Weights of a small transformer language model.
Architecture: RMSNorm after each block, no biases in attention or MLP, untied embeddings.
Training: a variant of Muon for these matrices, 887M tokens, 6769 steps.
MLP neurons of a small language model. Each row is named by its layer, matrix (down: output weights) and neuron, and shows model dimensions 256-447. Each number is 500 + 50 x the weight over its row's rms, rounded and kept within 0 to 999. Numbers have three digits each. A neuron's up and down rows have the sign that makes its largest values positive.
After each neuron's rows, "raises" lists the tokens whose logits its output raises most directly, leaving later layers aside.

L6.down1464:422433515492456533447453594455511557513474498491593483584469565470544542523503551514569557486445465484411505445539396416478464465573508497474484489597505533482479480510523587497509479488466504453524560604538544486466549565521519558519540504458541460459580585523494537469499504549451452521486559497480480391536519556538576452506509547545432495485557486498527529485639406531500435540525395614541381477485514537488547429420494432440426544458522539500480465476511449536527540493535466501529463629536589565521550382600506505527583434486408467580520476480535567576483462574502530428
raises: " –", " -", " −", " —", "ite"

L6.down1505:535467520549463556513587531447560485425550536547507548489478534444575513506543467597532549457507552451587432514511582489467470592511475427585539468582560521448465510416517568473507514524539479506513525474473441477602478500543503468478509490517560500533440515455605607408487542528436487562583486537622546537437581486494417428492438421525521380491476459489403504464442571546560533538518534553504433471516397470539476550531541471424494566398505532413472491416443511446549489466431518523499483481488528516575510491502506552557449398586402493442537509517471478548492371574535590535
raises: "4", "5", "6", "9", "3"

L6.down1691:490485513526503432505508412446493535472439532463482478534420503545582500435394618477464485498556490525512452492476581503425472466472607532508559416467541475431495540616504532551419559451462543536479467466537466464487402479471472587507527534508507431477590515498580518538489456499501364454455455515500505497549564513541504519481529532497486446555548580463533507561582587466593543409486413503517425484469629517562506465483546448588452527477527455482547589495547539542434557495521561532541520563510561551524525474529522531567502535383561506384483406440397424467527397487513559580
raises: "orth", "arth", "rey", "ard", "ards"

L6.down1136:563467553531437518484541397545515510487440573415503509535520521526499480481459536490461514473449557490526410506544526480472404466528518492461458462603548524649525537515522484494421499480617504469552512485506441471526462519472485482418501515545551483490459493557463526491441494424532552437395534465502464532469481495498488535427559525538516525514471520511510538500537597508494524437455603493473463617550502501402437539581501461454538516456495445439508451549508440465454525506566488540510515505489514463434482571427572597482499501450521480556534460459439444475532510502472475554
raises: " number", " No", " #", " numbers", " Division"

L6.down436:505504500548550604470462424544488482441519510438480511454439533471513467545562505542523481424498619549521572506481525510530451530494570630495491519454561485427572455530488565498490495567464364493597460479459530472479512585538597478517425463484515587508454497534431510419547433463532597392510512432472483532479533583508423564469518361509572465522518515489493511478534451481506423585553436540421521499501493506548528507442575529493557538502506520556518487450458449510499547544525485464442556462481601569486496472553543582431470557502360470488534533519408572475540488483537546436
raises: "'ll", " Only", "'m", " See", "'t"

L6.down727:454529568535551552479456458477412497479464514554466461469551483527510510449481577481529556542435423502491477524427540455508495573616419461510540466518482434474526462507529460434475438490479526560461535386503507512512503504500538535523588483555535561629562513461515443551420459526550492531579543447527550485485416484515510449508457569541533511377456536551529394507489490446499515465476516498491546520522496583526452497441458405528502500555520423528576496495533571605500439591450606408538539451537563568467458579544499465492602487554546527475508486426593439492486566522416483548
raises: " called", " sp", " known", " translated", " referred"

L6.down569:481540452523420513512445589536462498458502502478535529568515543443461527482444529497496452550469522565435527578469477521525475515510423540460515587467563525506510559536478524478464518510418523584474515573391450447476545635538512519447478522543520440456477528541519498503578504551582450445578423477570454590533546522489506465392480513501523474522485485516443560532516545483471509420522418562589438448523594524553493501508524470506439610476589494472494467490448455463489562544452523552482518531499556531546509401467535485553471445614524540532511571561497458505566404600555426419
raises: "key", "uan", "ean", "e", "on"

L6.down704:588500467438445570524557508473448514474529502529525507495598472468471475597458487606551532482409495499608487438549474440580465510435481564455476527518452504480516504492524474454570519462362503464549517422459427585558492518580462334549471531544415490395579557489502494566526505484493537528533543498449553515481486494515444499497553576490466518538522523484481516510447506416506431520476489530434516571563438545508504516555478605494456485425507560494496408399483518490404522543453517536549498445452532535502454536464491549509498544524480469460536446523481513482447463559558519463
raises: "00", "07", "06", "08", "02"

L6.down828:544545601486530541561577431449499535544453556496418483529501545453522567531536488549488499519474460489562559466512516432488543450521593612450407568547532535514483452463484532609557495524566371583500472478475558442448452475473523422568522403581479480456507582410465560469446605476542553432486454519496480453503502539537540554470492556534528415520515541514460545381451550477462519372432481553429449505520462495430528507526435467499585461476526543452521529419556530477483467538537540593486554495567416588527546529437491437447472453536486514555461457526511492506567504479501427625
raises: " c", " AD", " spring", " )", " mid"

L6.down410:516456494537446440432425469566474535433403510509492346407593488422453607527430444597520523531514486467513479540512560511574417418524413530453537490562497453425464508439453457580485507514498520535450528538532545546522524446513534433409514415544557507460521516515460453477462480409510559419485534507494594548559560499489431495444455460536461475592514508512536396552475545503509456383494494473555450434460486529555547459502535484532552564469481558512451479483465522637501537444454571442420405594522534573582538563559471472623510551534418492460524462569595526405545486517467546470
raises: "ten", "ee", "ward", "bi", "b"

L6.down671:530467411510471455476485496516543538484494518533543505566485468473477539463523439388498493511503554517505438531542501486485553414476489490605602503445415494439438514494428525450510496494509445510525433545531561493496524489421612459556532522468549540416448524531482472504521494515563503548555460517457442412522416529407473506503553495475464525546494484416507473503516457570561542591503454526540471536431493564551596530433467425459510498518447548415479412518493489508547469434526558443536426387512435434395495476542455431549486492472529418525439505484521488525531481456529445527
raises: "att", "br", "und", "men", "ral"

L6.down544:472495546484506534522413466491499568514530397504459503474446504510426467495502509457434525496462554590578548468553368576466503559436501469504477496543502482546555475436468452520557458530482441490539546601434466490518490405454457539538496467497538437493478522506576468514546502451496484497481541469414457558513411466502542514384420515607539505563564470531423499482544522484508499500459529531479506580398504488453550437479523452488495538513412540547480484506560517510369585577519541500529499566490568445512475598397484387449518550614438523465478545608463420486509529614448534484
raises: " soccer", " basketball", " football", " net", " ice"

L6.down162:543549493505476448470471510540532545492434414460504465563527486439527554453482479521590483493421429460582539542564510521482508490432505532441503503551387451531436456537522552523531496522476441493542545473519514536499512522484501510524438547399558543540436564595532454440500559563431477516489469604478556483523545477555509531569507526437583496454503545501432476645517557605456466420478547436509491435486441541565481565427506470566603518556457443485523446401604449421528516432496490485412498610548515625506492545599587510546565487601416516549510529454500513523462435523427473599
raises: "ated", "aled", "ed", "ation", "ilation"